Weights of a small transformer language model.
Size: 15 layers, 12 heads of 64, MLP 3072 tanh GELU, vocabulary 13729.
Architecture: LayerNorm before each block, biases.
Training: a variant of Adam for these matrices, 7851 steps.
MLP neurons of a small language model. Each row is named by its layer, matrix (up: input weights) and neuron, and shows model dimensions 224-319. Each number is 128 + 32 x the weight over its row's rms, rounded and kept within 0 to 255.
After each neuron's rows, "fires in" lists the words (lower case) most often at its 100 highest values on Wikipedia text that the model never trained on.

L2.up473 [118 101 126 171 130 190  87 137 130 128 147 147 190  79 153 109  96 150 166 157 188 138 140 201 202  93  75 164 109 179 128 124 103 121 125 110 113  92 119 218  96 178 113 148 143 139 112 206 180 179  68  80 122 138 102 126 127 162 143  90 104  98 123 113  90  62 119 165  90  78  76 170 147 166 128 125 136 145 133 156 110  87 147 144 141 134 119 106 163 106 148 150  98 122  78 137]
fires in: "the", "medal", "nominated", "elected"

L2.up2290 [140 108 124 144  82 162 178 198 110 133 159  32 140  95 132  89 136 131 149  85 147 151 106  94 148 119 132 116 133 162 185 128  99 117 154 173 152 141 130 116 115  92 214 170 132 102 115  78  87  85 141 109 113 219 161 169 124 197 120  46  53 153 137 107  88  82 151  94 125 117 148 126  78 146 109 110 115 179 157 156 140 132 116 122 119 122  66 160 196 151 118 104 146 131 116 135]
fires in: "research", "construction", "landing", "collection", "painting", "finds"

L2.up1527 [175 145 120 154 169  47 106 103 111 155 154 101 137 154 147 146 182 112 141 129 167 159 161 135 203 154 106 122 106 125 117 118  81 147 119 108  98  99 135 130 156  97 160 140 183 101 162 135 152 128 139 174 102 102 129 183 105 139 145  95  74 123 100 130 119 115 155 171  80  94 161 169 183 177 153 187 121 171 132 173  92 151  54 141 111 158 174 133 110  98 149  75 152 144 147 146]
fires in: "the", "despite", "a", "to"

L2.up2690 [103  52  91 145 167 168 131 170 128  91 163 137 198 174 161 114  93 171 140  99 134 157 146 110 104 105 166 165 123 140 118 142 101 140  72 157 212 135 149  92 111 163 110 203 178  96 204 172  96 131 172 144 131 138 133  75 109 100 101  60 166 102  30 147 128 130 180 127 123 123 114 155 167 133 120 141 142 141  94 149 138 117 149 159 104 132 100 170 215  95 124 110  93 158 145 123]
fires in: "march", "january", "april", "eurovision", "stadium", "july"

L2.up1874 [119 100 148 186 116 141  70 101 143  88 127 149 163 130  77 149 135 156 108 141 156 139 141 153 131 118 146 109 155  85 142 121 149 150 140  85 176 171 120 173 115 138  81 112 136 147 156 160 166 203 138  98 151 170 162 117 124 120 102  86 108 162  95 121 145  98 146 195 128 132  91 160 160 146 164 134 146 176 163 173 189 102 124 158 150 138 115  88 146 127  41  91 107 101 135 100]
fires in: "group", "park", "platform", "field", "plant", "island"

L2.up904 [138 148 114 160 118  65 161 194 100  78 117  77 154 124 144 126 142  98 182 183 114 171 161 148 136 118 129 124 127 151  79 141 112 164 120  90 105 141  88 128 166 125 129 138 100  86 144  90 155 148 145 136  80 150 152 216  77 129 140 173 114 161 200 127 122 166 132 151 139  53 134 204  50 102 168 148 121 105 101 153  99 140 178 168 102 136 166 175 113 173 114  81 108 122  86 133]
fires in: "international", "national", "federal", "president", "s", "foreign"

L2.up2783 [ 80 131  88 117  95 178  43  88 165 138 169 127 144 104 112 141 131 109 183 145 124 148 163 104 122 152  95 210 112 151 140 141 163 162 168  81 185 131 115 121 153 146  97 121 124 162 159 164 117  98 150 144 197 155 152 124 134 135 117 153 157 155 115 138 122  89 164 143  81 133 121 125 112 147  85 106  85  98 106 114  99  74 195 146 117 110  70 141 132 121 110 122  99 119 137 126]
fires in: "other", "different", "specific", "certain", "various"

L2.up2678 [ 69 124 138 193 158 191 130 121 156 128  93 102 173 132 173 120 105 135 126 119 142 169 192 139 160 118 105 129 134 133  71 139 181 132  62  57 156  92 127 127 141 124 168 137 139 132 178 153 113 184 104 107  57 118 110 113 115 101 127 165 133 159  82 119  71 105 137 133  91 100 101 187 192 154 123 175 176 181  97 163 113 140 119 150 124 172 102 103 120 129 145 150 120  99 131 123]
fires in: "a", "of", "to", "american", "class", "home"

L2.up2099 [142  80 151 103 185 120 115  95 143 177 170  69 113 159 135 103 147 103 138 142 148 189 103 193 152 112 169 178 122 135 192 129 175 137 144 113  77 169 121 138 159  99 113 187  36 108 131 100 142 137 148 137 144 166 137 179 120 159 115 129 116 101 174 117 155 195 157 140 130 137  92 137 102 124  86  73 111 187 177 113  93 172 116 139 116 210 137 148 106 128 123 143 138  62 116 136]
fires in: "time", "as", "when", "leave", "before"